config = dict(
    norm_place='pre',
    qk_norm=False,
    init_std_qkv=0.0345,
    decay_fraction=1.0,
)
MLP neurons of a small language model. Each row is named by its layer, matrix (gate and up: input weights) and neuron, and shows model dimensions 0-127. Each number is 500 + 40 x the weight over its row's rms, rounded and kept within 0 to 999. Numbers have three digits each. A neuron's up and down rows have the sign that makes its largest values positive.
After each neuron's rows, "fires on" lists the tokens most often at its 100 highest values on Wikipedia text that the model never trained on. A number after a token or word is its count.

L4.gate845:507464578527405495569499459489569425436512485511380435508488510513437511575391535492479447525472492511477455504484601460451508548497444518572572493477481430525428510529533455521587497529559475483488496528534525539508468491493497535503430531520526497467382500520453540494543525454495471553529600494507486511469477473483492418489492388456461520532500534538456473524511507519440515473466
L4.up845:480530544475496526444490448562493523482549499484388502489526494503521511462546546449436482531517486487446518495500527491515456428481468420572511455498474553503485472446496487532465490445467444460419541526440511434518439498384511557469457470523562528515472566390530530506531489532485439469511556483522437529511463468461508559490507497488445441478469496437521448541516500461417498464558
fires on: "ic" 45, "ff" 12, "at" 9, "t" 9, "k" 6

L8.gate686:540444474472565539526522450490471492499455480559538504550445534446577489561533451533460478499510541488495452489512514585500495519582488522464572524520484441551388396458473482540469552443527504517547540455438519518562496431476464531477485474496506458480527498485547499534507488488465535507498579446509533497528529506456493535493448476499454408551512513501516543507489500532499512515486
L8.up686:498492523525505423505567482409486497497467425504455479504486526523499498515489472478576499534510529483498450498481528537484491463524492576532528500477431466498413489494488528521488510446506527557543510486500539534529539520455478533483473495508473543566520567506436600556523534538472546505500491509526532541513485548530582513464503493528495384531526547506547467476508463545476547520484
fires on: "ed" 30, "ing" 13, "ame" 9, " to" 7, "ly" 4, "ft" 4

L6.gate616:448465504534412485476491448454452558481486475498480511476491445509461559511511518542528511526548518536455498540514521519558545442472470592587504465501545536440544488486449505546532567573491507546508482495537505530497531466563505476488469514507551435528525481514471468419520465605502498553442487548516421506453492586534510476485542429474513481522446509387554478567503497523504438536466
L6.up616:564450534499508445460488493542405525508472464493501438469500476499557516514557555475524481489468488484519587483457463479464524430503519500471470501524486531498478541499445522532581522556496513424537546484487532526486486564533535503544445513440499573488473501537501502476585568557547592463494559496530598486475476518557458529505463536472452513484594460525504508531463509511488434503478
fires on: "ing" 24, "ent" 23, "ed" 18, "mer" 13, "ft" 5

L7.gate696:492555545503506539511447499594521507465562527487452512473487440441486448456501447512549492475511479561525510470585493386527478482465511560491435520545478537495530415537453546415456542454585538489441416521477488430515439450439524519540434563472467499528533464486529492523545478510597546540502393557465486526558529480514468450486543466460531524481536440468503463506513523492469506478538
L7.up696:550485473535491503530533493515472471539521472519464548444474524534449488548454479487473541456430523515568452556558433471538524451502550442511518471517458530523481500528523483501570511465526442486436527534477456572454485565548460475401496539488527555577541533460545474508486489520544514438527442501459510501493485471469514518458514461456495451407474378431557421523511493534461461508550
fires on: "er" 16, "if" 11, "s" 7, "th" 7, "y" 7, "up" 5

L7.gate66:442535530522485570444466498540505531501547538462547514535533518493460551502473489533457455528570475495546507477514533538497552477577450528452472444478484435467425484439431580537517561449501513557542487529440604500515479446531483455514503545527507442485523483495496545600464487428461496502469494534568510505492464461471485449489517479568464531595546468446481438510547393449474509438542
L7.up66:489440490466442485471484434551441453490434457489518520453529422511462512503507534498409476475550514513484493535474447479521486438540539502469485517423471533556506511466535532500440416439498475575494533562439526524545570533498471531394518512513455484442519502502503552455489453461492532520455468540534473462461531513433536610438492447501506481418505447437498458472456487468434444472496
fires on: "ar" 19, "th" 11, "m" 10, "y" 7, "S" 7, "ud" 5

L4.gate570:518436470470517523527555508540608494478394477520495498506486515563511544505423538466475497499493535457490542486504504478478487406529488521498535489542516506556518544504514474548472422491591514537433571520541505584553516530475489517525473461465522460489517526498471463422574560460516550603491572551522479577497453530550531539503491473541555468533534477424526469487526533490487429522523
L4.up570:461475460458499413502559481506555467456462476541510529536505439526481524513480453511432477461477452453550551507504490499516509516555541480547452578431470441525536518515518432529464482555506489562452421513550501548519435497525509523548504467520528477480503447582463483522536526509495449613543553533580505463434457442518555556442485505476498405414496486515533458491532519484427471464501
fires on: "s" 27, "il" 23, "ak" 10, "es" 9, "ac" 9

L7.gate844:509505552505501511459491479513460497465571508466489518496546477485450509429483522440577546479468483511546454492450568452508516500531392535472529533533483482514533496514486494493575478540501516490551524510562486536495548480539553543507474482490517501475441444480538498504478410492496538498522557441500498503449559429505460517463534489491505482506511559501432509527540426568538451504495
L7.up844:462474456535462530463512481440467574485539542450436623438576447479511503489475499518478576533505462445542480519525565489464464492562520453501450493492514490449545501507497486552487497526505462518495517466444557459527458543474538478540473452579478540527486521531460586533478532516464462500474475508512510578470524497536473467507469484480497538540537492508523470516521472480422559593471
fires on: "ic" 29, " and" 23, "t" 9, "ly" 7, "–" 6, " " 6

L7.gate870:465529479531547450507516485573473511496489472471500435540567550464507510484501444400575498490540570540508456482580460487450549515480510459459476463490513569429450518511441396491518564479453549498501587512516462527558558527539492536440518439502548466500490519537487463520489507494449391470571532560534476445449475505515478600537486513482503480527490587488560469469564467522458490428491
L7.up870:494503518504453498477503537563518414426515441445488438538533539521511467480562465502445519503578534532482487520561550442437474566530532486439516450502477500525527472560500468502571545556525468461564518499500485485580451466453468469543534420542507546503500494527572485528479463512520451389434509525476492479476445548461541495486496488490444534495444578501507584545477539477424399474493
fires on: "ome" 19, "el" 18, "e" 12, "ouse" 9, "/" 5

L7.gate224:453547486527525538390521455512463491492550429427488487511500471556507546443520448520399428474475523529471430512522519475482519477498508538475480516488514552515506513471529483521472503468403562482506562514561560533488410535513545512491471528473516469519593480496520525516470421486458491492515495513520479494574548559518547503596485531537512497547494451506496481472511519457498503509456
L7.up224:547612510513414506513460482525488515559542516396467443458512456581553513445482446460432424541499562459500451550535528511517542486515508516530454444526498522471524532441491503487451521493405509440501434526530460467486441445570584526536471511549455564470537497555503532505504480531553491547509513513519476500555536547497579527547590527497453544538480494463458523528525558472482493514491
fires on: "a" 17, "o" 13, "as" 8, "i" 8, "ia" 8, "an" 6

L7.gate773:509490456495519496501529399516497541490474474505535487569547536502494556430531513464471536488505608390480536479464449412469506477450533497545539470503497527563521489474513465508495507574568505476485519476505468561544472462533548476517513500511541488483525526586556551470482490513556500457538450478499598533526467520508487549478603478473463448539594516433482589486471487561538466486569
L7.up773:419517459474446482507505637552490500447417461497487449515521569492526510491534534485443428432474469476515551449501529487474483524532545527525602443483453423496587518544585483479506484441456450573532508437502559523490474480499509500488496567469500445481522491502498513587533435580443490469501585556529494461440501511493454563503494481482519499504472459452514565528552555504498501526461
fires on: "t" 18, "z" 12, "en" 10, "le" 5, "s" 5, "es" 5

L6.gate794:460481490487508434517527485468480520440538465522524455545540482505492563509548429561522473468500549504457457445495523446473497482516528500492585442554562557546469555515513527469458437465526488449550539520496520483491537488514483495483544511516438498504498488517470487435468496527465466505435458496482542514444526448596474521505483527507486548474513483512481441519540515488490477517485
L6.up794:521491551475494485491444480519431493483510530545488513529397456521455562508456472506445415609464455406503467470532552463560434492536496511549514491439533423513549395500469519502489475527515532474501492520517438459514488516569443498464540526496503523475537549433577481495544510535490515518569430577490453567508454486462526488541487529527472471560520516537453475505540476473509582510509
fires on: "o" 34, "ed" 26, "ated" 6, "ot" 5, "ing" 5, "en" 4

L6.gate469:498516504548460500503487450520505523489550493532490435402409556464571548510425537478595524499510531509471484490485525545557525516492460509518509546519453496514514503530440569548579518574568537503449518460491411428536446473514498499458610419514503546534503521514450543474499562551464462497494465469490505499485466542560463502494524444541521454513511435449490463499504496476471516538568
L6.up469:570492557540498451526520523504420423506515450504487451568494525558601572504530509495535509458415505537524556496505478554459526609450485481518484493466502514490477556453526458459531480482485501483482510499427441474481440486506484451506496436459562491522479533519481477490558482499443481488522464562517524458485415478604467487485528517522521411493514473494548521551468530521510377558507
fires on: "ing" 31, "ed" 14, "b" 12, "ac" 10, "duc" 4, "oot" 4

L8.gate788:510536501532575493486502472550456472449474410482544462545502414457484501537527577466422482523558471535535457477478504561540550515468489519526477513513461495462458432532529455476513495520495490477522488531449538548467551440499527546543493424476491515502492458512558557467510508510498590509577565489479456555464476489533520512476517453488507481466482548418477498517535568463503531518548
L8.up788:524518509488512411419549528506497511501450502551508539426544489544520461505598434470544462518557487519453459561534474472461467491458440474391456473511510468513538534519499474592524513502510536487565486525558468527502451527478556474522505535494513634481505471549496491543561476538462570480556499478472478485464540567462520496548596448498491599536446468491544448492490480557480519493563
fires on: "n" 21, "ar" 16, "v" 11, "ed" 7, "t" 4

L7.gate644:438476573556499498511447459547497455538501547509525432469535503466490557524490458559499478533454478512390495451539516531518478459484472527522516500442490509467554454487488528569469565439545487474508409511417508517511507519519473444526542493543429541503497506483522440522531541467454489541560453580527513536479485525476455491526456515489524528557518457482525454489472556474469490470523
L7.up644:459515422456407486454457514531440543561546517491463469440505528507522523501578583452486461525523476501466529497439537476501563458534467501519568441436519532475518487487456496539545534429472454499536487529484496525494492502490470556467498552552456524481442521476497521483485486514474493556455495488488517473475474498525385501454538476364514502467461490444534543461586548459561511502505
fires on: "le" 25, " Y" 17, " C" 13, " by" 12, "e" 5, " in" 4

L4.gate656:474494452500500517457530525525526536456492519470595505517526442570498560491508544487518452504461522476510517459491495536478506470482503576549495505523622495474594521508562559533511511453475521474525538457507486522537452505525504489528523450455584477583447517485518467483531486502496539485532516514530522501455506529556428443522556532467449452529498436588431427468443511508475423496465
L4.up656:509426483548511541541505503489537528446439549433474511521442516460564548482481507437494483501509480542606476542498546528444535580482488481536530461602504452491547503508475461529516532437558491516504553538458471551476555468575545448495549459551588513496522496467467495473509543489462430498539522573519528495477459467514477465522560534510543451533544387470410471490416466499475474478488
fires on: "h" 30, "ed" 17, "ment" 11, "he" 10

L8.gate578:458506541547460482451499465435526455544521502488454508458537466601515513523552481485518535457565486534525472490422511463507498484550507542472467505525503475507610538509444519575455486584512495506529506504568468463500486524570535481498524492543510558496562527482504480583467484477526500515509497489509595478509567470584494527556484496459566462551490506429474497499497461554520454516477
L8.up578:410478477447509513449476481456479409403558493455448508530487488533446540528538466508521473543503488542478543492473472446489464447473532533595514552498396552510502521455523454513448561560489468485515510499578446557570483474515455476486527490515479449427431474511484450484504561462495537537473524500579476540464516506505480547467489502470493481538489510500443393471508470485474567571565
fires on: "ed" 28, "own" 18, "ated" 13, "red" 5, "ate" 5

L6.gate406:529455519475480563491529537471516529513481451553542503543478477453435449517549533427480413517466480483508454463487502580472465369506498521482564580434464430483483513467531518477525535454586511502526545545502508515459468517496544514508534503515517462487493412427543478481515544542464544538568453532522508529521447457498496537540499561550540492533484450474438395460488493426381551478557
L6.up406:438436528467370477551515433415428425489472510545545472526488507558516532437496540451458433532459478494472455529517576508471442505500442476507445468459559447524504510549489501486562551532452508535476439536481575468475528509450533578489462493450497498540516487492476458423478522547523448476493483452554475520477561537524550453477536525479497473442517477475486508477503555512407577554487
fires on: "op" 16, "g" 12, "le" 8, "on" 8, "id" 7, "ade" 5

L6.gate231:505537518504539545477538467546541527484433475540575554478424541491500482487495460531484500481471441498422447520478342467540473549429434511509484480502461518509530466433504461475495494578514564513459493546552522518486456495508547503557472579548484518475493503469500495517524474529501510467493516516469454520445508452472549494456449415508560531480488470465442496447418510462449541459487
L6.up231:547507445468535516551505402495413507448528455526443484470468507493464529526507420477511514462440482525429520518441429444501524503552535551459461467522552518490560508481479490481490470499511533518532573509471500448450503554506478498441406506480459489528514524477439478515519517516506555521518527477421475567527518581513521472501490548461528544460493510545459434476563504489499555498489
fires on: "ul" 31, "er" 15, "cc" 13, "%" 12, "$" 4, "i" 4

L8.gate474:504494550567505507451512510499449474527511479512477507545456434546544593476521483503495538510461472449536494453474491525449427470530503440452444458475533445558496545516529558556538512405468510498482469527553526519445528526478482477477520493482502560439494508482464448506544472543531465480509541582499554476472529443515476513487518502487545449484568493506498486449454476497480480516446
L8.up474:500463550476526483505543578446487496567464479421457461499492571556547552489510510501465483531488526512491497448570517458436422433469471461548433466488531493565441470483489471534493517477448449456413461542507458540444578564506555534544481466463496560480519499457472444481526423558473407477544549479498488533520504474523502478514508534503525472472481475469532505472536493535566478506484
fires on: "s" 34, "ers" 13, "y" 9, "es" 8, "ies" 5, " who" 4

L4.gate583:513443532485473545577508457483569484528493507471475466493528451474502518506480503509481439526494539532565488537560461528483428522591463443521496466487498534504528590543467464456517505474509484497457537506501477489567558473506553500485481457445564513482542489527491532475533453474540479480514471480440518515529457428518511437490518483494510498481354522531481510510451524542512454541495
L4.up583:473500457551494491462477536537466507481482513514535420505496527502467481517444531552469504506507580535508532553493481475389488457493528481506453493481488504449574494473549529531511540550542524556631532509498493421459521457501449484510487468574434542469507530477503539454518558488490432529469542488494510485511559472540505462575549495474513569442566561464468510489538503559502534536481
fires on: "t" 21, "att" 16, "l" 12, "z" 10, "ath" 10, "ra" 8

L6.gate283:546535449479478494469517496514446495510485492413433500556491503516421511477471521528459444431513475516520548604495543497487497564571468509493543509521487497528527526504535424507391569502423504436467535473481477507445511489467584439486491507526445487418459519539489419488521413462497458470549572556478454517506538484485463520468406541521497543533481506517454500479423480426492535468548
L6.up283:475499527534437521439489463501509558519535549522488476555490502501496575505611561495497526573586492457533426560517488490517525514489557464452485420537511492512424482601548470436426424501515573497484491502468473451479449531506587486504463550484471479498483593510527453478503500441491464519489504526465468512568523525416540461562507451545486470462528448515453450579536472520475517497532
fires on: "i" 21, "a" 14, "ia" 12, "le" 7

L7.gate605:528553472448495492530496529459538517495495483546574524506462575480439481510463477496482535513401459438435499516546534471426518540476540549479419552566551532459466483544507580518542517511422503491480446540522539489429511425495534482492448493494542474478559481478450515485470472482486450461545531528452502511504471556491560499513483501486542441526490510450500443519488532476462499437556
L7.up605:431498439563478526491491434466490494513491521454537479513452530514542493514459454516532504509512507433552455459556479526489438565492471510540500515547538559522436493446461555517432530479510467479503516467525542524542449500471458446475518455498522502582552484501452533463421529537536491515501581517465450552470465491411531496464556502410526472428584466464498592465528485498453524509495
fires on: "y" 20, "a" 17, "ce" 10, "il" 9, "en" 6, "ia" 6

L7.gate457:522537551485524539490493456457468522481477548578454473483601496441480469549528485522462520493483505509491471505418498474516484534560420460469526557455545404497517537448481441472426515527499533407474482466462492564431520520548562556488494515431510454508609516532506527430517493544490498513454550521467506476438505488507511534534538464534466567550432442562510465502439531483497489464413
L7.up457:548518539472514538485551547516495523540546524540540440552510471488536521498509428528481576463476526464539458528473540470418393484548451485462534506520474480501499489500502433501445461463522519502480507506454479492460529497525522564550462513465567439456489480509502497515545582504481563540533547510543503490462508530442528543522497549491405497510488464482429543464522448447531464498467
fires on: "c" 20, "it" 14, "er" 13, "ro" 11, "ec" 9, "ol" 7

L8.gate761:434489570511517511494447585518472522502493546522506507534423495497480533471488519442459548525475479442509517496524386507502434479490488454454406447504568472540546440502550535576557497480467479475487432590480519432439497506483553513508496439478523556516491492558443512504477461529535508516455593504528513515555586521484526438488526462480574495563524442479401499517493545472547492424540
L8.up761:456472558503537459534443604573435489484471439473506492506454521496518523477538464440462482528494542487466563458523410496536453474552503496543529533550543447548516404504459521495475512513449410518427512534518531440439545527473501494483489481495567569501455554528455495571400554559476475460507550511499463523522477555519501475462501512516475499485467505493506501525510583513502536397475
fires on: "s" 31, "es" 23, "ers" 9, "ions" 5

L4.gate440:493502490515447484544502442525522548431532528485448493527544507500620453586490489592483518520527451466441479508563405525551514548521472458505441517517514426498565516485503523472501464473476503524468522554557510533491426548449500498455484535515451528526522550512497444537554513516568484450516511518591456502406543587495483520519508475455487425518536553558549434494464426565540458474533
L4.up440:475442520497452502549489558525573554588431520442474501513496472478562462476481499512527540490446475477442465553482427452470487456516515510510465532543467418499557484545502497502522472524441510523487502556527427526561487511517569528495501532492537549501468474429517464536500508504446516522529556603519547452470438534518464464526515491539518461514472445434541475583447481506559434541517
fires on: "ro" 27, "ol" 11, "il" 9, "y" 8, "ater" 8

L6.gate103:460534468457490572455465488529535493513566426516454522537494481505495493520550516541526560514453501444505464531495520457541524513506490537503490447414462520494521568552472505528488479415421492441550500522534493514470541471425572506558441547503445509523537462505513529512440494456468502507564569550528460465509517527477556552525503517557494500505516507518459544526497450502483515436507
L6.up103:511605515539433483455544493370548459534549465426543449465532525506556540474475511483473461509510473484524448511584518488508522454423606493476487517487454502573491485497493444511476446490472529515460551546525535521466435455496590485460552496459491492417536542522498490511511471417463487482502503454505502612502527528560572448511508518491489530485520519460462486491453554484500504512484
fires on: "an" 12, "ia" 11, "le" 10, "on" 9, "a" 7, "es" 5

L7.gate325:483546503568442551458501482484445525501510477504529509539586591468508486534477506491489478486536505588502529534496474508553501510493550472432524477456468449474500490452508427553517496516483494528497447637496542556478482429461511442445478532530525493499550527550520449515515470513470468518525493523485496502457524499540517508527457510465502480515493502455562389480530473524484465514510
L7.up325:518545538518470521513500549600538532502535508521481457508502483515554444488524490539481487513560480505583531506524511522464470506516455530550499440558579484534442473544443487556517495564484593486451538485572483465528420497449533518523446550548498529461499500484411451550526526526490497527498481493567480507524516530544432441530557556549546470460569441475497503492473493548492435461531
fires on: "im" 27, "i" 23, "in" 12, "il" 7, "pr" 7, "ol" 4

L7.gate120:464571486484448471514496475484511500511504523428496512542438512578542599471473502525497488445468527532571505472563561524535445482534492551526516510527476500523543414474536436479551398461550486474434514485475512543481510457488498528523445441550552477412496481415504565492550463469477434541444511489590480521468490479497473512518537518473490467483509520506454472575512570577515489488517
L7.up120:544457498544469486501541536448433484515472488492470558506471451500483481444526513446500534523527540507508433560528524498509431428505522469578507408547558528501552504505430456553500496443495503466497490518459512497386561482513496579471523551568502495469461487431440578446504466473454492525527482530556503515503539494539459540531473461435481566509514493388477535486475539468550470470397
fires on: "k" 18, "b" 8, "on" 7, "h" 6, "che" 6, "he" 6

L6.gate663:575547457583504414534512482573571522485496510429494488497482499548504471480536411514546528547407488470513526504479519458588476412549516493621444568510508463535556453466465519601573516490494448500531405469501523530565523471462472549467464523520542478470481494526505488474488438531516505519459521458531413451544513470512549501513477492542481521521473499483470537542449568484482505468551
L6.up663:500464502502588481518458501458516530444535424475461517541504389558582445470546610462555534505391464516487490535499483509503505453513518489474529477465511508562502515453554505420493498471482496487541484478532450499445467506515548523500579500499535511544469495528533532450482411494501483479508564550548468526512491509423491526534503493517522538530469531490516533593491491494490467485456
fires on: "h" 20, "and" 20, "u" 17, "ed" 17, "l" 15, "ist" 6

L7.gate407:511516496570530494546520446427543509537484466539407507542476482393510417475538471439521466486524543553516485425520596468553503604520542465543475510477486498526440450484496473504506509497517519518505435499480468460534513439519500579519494474564404421563532521509546555480500442452489466454530546449424536469507553513521450550501498516548453468571492513456490487494461487516436502530504
L7.up407:580564553523540522499512538504489466452437476584435452529456519480525469519525477538525508559559538496538448483528494545465563465467478483466527451499480539491456492463522437506490460521493561540506432545537571458538473476476454499501528458496465540540473434515587459508507463436443488459447548485454533459408519494522469557497423538538534477486526441490512547424435386515522515416541
fires on: " R" 55, "R" 20, " to" 12

L6.gate886:486454492479439521435538492469475503492519549524450530525488476464502460557525528458519442430567456608547493490501514551473482481476527480597474519563429468462526464462450537448495560497494437481468491538465444429452426405509432544471435499491511505535510498523548549552474569508527558541448411578552429541486579479486480469488471485482463441502577501528488491528569493485478487472531
L6.up886:579491520474527563455485506363501467443511520496535540546527522491511498525474479466530533544537519523488439504501563518436470481539501452530546483500472515497516452489523486488427526506486537456416499521479536510544506412515544498503438444533508489560426476429562498502472523542530440512517440428497536581439503458548486422536457570478533594499537489521446467579498488551439500568533
fires on: "le" 28, "th" 10, "v" 10, "y" 9, "m" 9, " of" 7

L8.gate484:425484464479471519512545540462521484494496520501520510491595541506471572532531498541478484471507490490486458518477523549545529481482418509505402562528484545514498525479391559485473426531542478518480502537518446533429488527492471546506521512474553605463461536463471549484440497539544501476502467508477499486544561508540541422473448503455526493545562466518437394533517551505489457442511
L8.up484:494575566544515420507475375508480519462529515502424502401456442571436532482518557538511508493492496502561482508544521515471395464477474456466470542501523500437557516509486448519455430480481573472497427475507436525600512421527518476533505453450529481555461543440489500519481535529494514571461505518473481505517472494551512530517512519479535532497539454491461484544447465456475507554553
fires on: "ed" 21, " (" 14, "red" 11, "ced" 6

L6.gate665:485435563515472494462541555653490498497538517499398506440471496499563531501503524552484537489479472455493517460575512456468518496566513524486528510472461474480467588419456501525503493502518473468476476530567532508538456490494547498560466509446525455496435512511547530467497505494566494569517517514451517517597531447494610530446474512542448450520507572518436523432505476539399496506504
L6.up665:481432462493598498440565560494481466573493587451473522568507501469521512466525447514543481540465532506507447530536423501532467474483492534471547433570544557501509464405577428516530561548521568518500452511493488522420512540517586513553500479534480493552543496438460545472475585446437455506516507496487502521475603525508502519533553466507481607408502464483476469533539471521497506521511
fires on: " att" 26, "t" 17, "att" 16, "ar" 15, " tr" 13

L8.gate710:499515499504497528440524455482463518517513550568536530580424503481523542552494455431533489552461546516477505490518494486544573433510467533512549539401557471422508482557477509475534499468594521468532449492557493540583510461456431497458487463514478503542536474531533534446558493501503533430483507504465432501511520481480534476497550504520518503524519448538509446450475497481501557520595
L8.up710:592503495461510479419469461429559510489471427493466500500512521498438485507453479489520453492545497572466504470487526441492464527529480493493526568535551429458492396547535450514467505521448458529575502495511509457469538538467512465508518455471534559545505499481489495532504518476464555512578505426472554464469535469501451486475548447481445548483444431486555463499576529601446479557530
fires on: "b" 12, "r" 12, " |" 10, "n" 9, "f" 9, "ed" 8

L7.gate174:517482584499478512525545525553471544517474564483517490516551517465498508426474438439568417479454518429484514481498552517548467545475542453507464531483494530500553467460540453494487545522574555483538559561518480500492503529485543579475566573439464454535558559523520490486544555506469453503515557460571538479492525431484477452503575471446411466502530541503525444509557507508491483482443
L7.up174:559447487507521560464551503427540504481434535432491507518484479504537491496461472478438464518628529480389578458515547495538462583550561465477511549516532475503488508521473502463512509541538464539594533495471518466527492468556519476523511478549535494523505509468546480520472571516550449479512490471499487527463463463520540564556507492530504489519449479435443555489414508523502485383506
fires on: " e" 79, "e" 9, "ro" 8

L8.gate206:494497478528473467517548570516443472535508373485528535441504471504471487500529532514466447530490460489490503483525468512591488490477538512417522546512506533546430506488432572468544610468480517497496504457515561552462425485525513493506512487475500525531448442548586444466566487502452522505483465540525469517482461508427476607515504507537541471501520516491504460566472500497470526466491
L8.up206:544485499506550495453478517564419438503514521519497509483494504481408510500529523423478454499478547475499426525547451447514516503517425492507520476516486472505545442549485439525470464508561612502510510521473499496580503494483600529534489454480469442457529526524558530477536501516502456508462467524533488380485589535470590540470499388463551470512505474499520558473514543510528505514596
fires on: "ild" 17, "on" 11, "ter" 8, "ollow" 8, "le" 6, "ember" 5

L6.gate55:555486533482539551478520456565506472442460549523524478552472550572553539542407509528509461393401520437509554587458529464500448495454479559478484538537533516445457462461444486472536538605512528472477416548484463541489485462441592451484458532502513477454478482447511489463536538518453489459458512528451567482450507528469577537544541557511478509507493525477473493497494456391533489466526
L6.up55:473519545493535562490496479493499462456459449457454468538557426457541430493507494560494454540519536493467524529429475465491491501462571501450471535582464460478445477518515470531509500506419463510534520464492475538572498500514531423486596513493461527539483471456453533485473450421554503509496557544520565534451479577417496489476502527477567492467477528488521465478514491550566509457501
fires on: "ost" 13, "at" 11, "en" 11, "ord" 10, "un" 6, "il" 5

L7.gate333:470557465497457511476482513419471558488465470435519472521453417460462497533465460502434467514498508462578549507547508536523427506551529454450531489425450503494499452483536571483540416381528531478475485478525510479492510507523473492520485428503475478520587544501476535498461564481546548446422462481542557473501551490512466489466488472564529461530519425586471463528507460445511459474531
L7.up333:508570525512501485449441445495517477524526498451520541500411484490504542493474477496488458534515585451565512479500425523556504539472490473512538481452521479528488365499487516462449451531519507452560458492492443490584491552510456454458554536520509523466479499497490576516498488490495505490558602491489422506521546437531498498522450544455496505497479511533461469499534506528451470460489
fires on: "ed" 39, "ing" 12, "es" 6, "s" 5, "e" 4, "al" 4

L6.gate762:458472539416479429458586549419484498536471540539530489438498453538520504525544541514507458488546425589520490500475502416563518471487484486469462464508477531458482473474537475534543505573478561497502419579494430491480467541481567528474550490487458550545469517397447477474524528536586530473542515508563539546519453519456493497469504537491504508554522573454556526497488497486415578502546
L6.up762:448581473536489482492516526524479504512562485474423447577440519493528542492502546500551466523580532531475475531409458459468520498507497473476523474552497530575427539547463515446507471479515474496512488528513515549484457502464531489480540491465558432520456484469560483520510548553475558447529560548478425539511429517506410509472493541522468540502468491547470453479545502560490432403486
fires on: "ar" 14, "oun" 12, "i" 12, " 201" 9, "ur" 5, "at" 5

L8.gate551:449498423479512496529498486514485526511558532466516487563512544506561506461501497490497493546541496402435497507431467470485496504521479498532499499493536506576546487459514477528410572463373549545493482561459504517421496544475558539449570591518506497484479538525536563486456485511487452532454516512517462426516575508556480487472516440527530502464541472543538400503535454504517551506511
L8.up551:538506563477445532523481518492499526497527432510484532521486494542479505532666475486488562568525486508469373473438525448472492541431519552490442588503420481484533528534507529529523468450497426454518457447563527454545564424471481483469572538509522493506551445534593450545545482517526525467496510560561480519508483527421537476478504474509486490499489516486537455456515442460491504436508
fires on: "es" 16, "." 16, "s" 13, "les" 12, "ames" 10, "ers" 5

L7.gate334:478526461492443525449506494552463512525526541517439497555429517507486496478495501455429513452532560522455474555456474480581497470459433487555527493490535447457498480450485496474553555521476533438502443494548474547506515449469523450465489475489543464515451501471541504520578525503560484457546467486443544518408451444427441508543472581548512493488442561566485490448401497545551494481517
L7.up334:523456522510529560519507496494457465464479469545560472532390479452539542530491461519473535516580479549479460505546564426492438555554535493560525467442496556453556481452459507429483437523578474470467560459567465454482467430570528561524441503478540544451439474449499499464567547526444545525421510486510478507488537465452443543500530477497501494538568497501502503516494485523489452467509
fires on: " col" 34, "ol" 19, " Col" 16, "c" 9, "ul" 4

L6.gate82:457526551466499455442475508459521469584467516512481390520524536493459537554445570575519515538494440539511525490479510538433484495435487513516479459544528484474468498509480476537493509538532557463466482572518504424433485488545561447500579472521465497478518434533450507530544537509492506512427532518494480549440529490508529452415464508475548500598433481498540485431500544492397553536538
L6.up82:521524421466509449513447516566503512548542466464475555488468514533455437548474522498538504502508502407564453396483452490532514573578535514502494378466492546542491505497439474482483492447500434509512439512523494573522536495526517511499496588495519558501532605516524464461478545514497506529481462516465486485488475518507489520576489440540531454407498574473498472556509442489462526466502
fires on: "om" 17, "at" 16, "ond" 14, "ar" 13, "d" 10, "um" 7

L7.gate795:533517549529506452509459524490504488526535524470515550506511489503573547445491535522544435483441564482497596413509522559559468495494520504523589465498460488554464574482480535446455514423453453512515530427514471432488552481546492532501539444447528508427452516517436536456525495574486547564514502471551492512485526584524542465561505505539462479481603520530506484515491523502470508466518
L7.up795:510468493555411468462507442503506510497540515476498489528422478517433476463506503534509452562488557431439526466512505521469458502467510554494530553443460427506456518486500591429479458417479587499582496510427415517547510450547467510429484493532431478572522539529509543514518543534464493471513460452417504516487528476514530445445528476500533464633502453554504457417528414502496527490491
fires on: "," 19, "ing" 16, "ed" 10, " which" 6, "1" 6

L4.gate778:541491493511478438428488551535465495434546482486522485403484476487544492453548524474515507511502499484443439506539543545520553508437406449566435439474589497473577562524473559538460498504486547469542471574498499475437491480415487562544500494570562512554489505512447501493457505516497485486530513490539465473444518496455491496461551468500448481496428542544492514415477460528570487494470
L4.up778:428464538541498514419457498598518447451437431530423470561531465480439405522505416518518556529464465483501543509486553459517490479543540480531530474476525495436515513441487448461510526460500510495496531496500571526490452526476470413430453450502516460505503522475538493514469448443496535492490514494492494554440448495477456519494496462509518454533444538519548462516476497508437542500493
fires on: "e" 27, "is" 26, "ol" 7, "ec" 7, " sc" 7, " comm" 6

L4.gate483:548518446487513447470411515503484561479569520499490584495560502502508532487513543535541523472451554467495532479507509460594518499508505491478477472533490499532495474482533511572582490507501450515523470461457464527530494494500476481442472505515511453537453461481527576545553477521546514498506472528500536523537539516440493474424513442473408491497455493529488466535431528472456506498528
L4.up483:510490485467536528551544508536498544454456478504500516453497511509474539500481448557436481533466453535440496558485432527466526443478509509496518490508429534437469489495545516450486453438500486536543520510560451533510482448515445458611593511463509468536478541515443496451523471539526478495504388513503506448505513525440481484504476487561494474459481497416495481524468454476401561519462
fires on: "ist" 25, "t" 22, "et" 13, "ay" 9, "ed" 9, "on" 7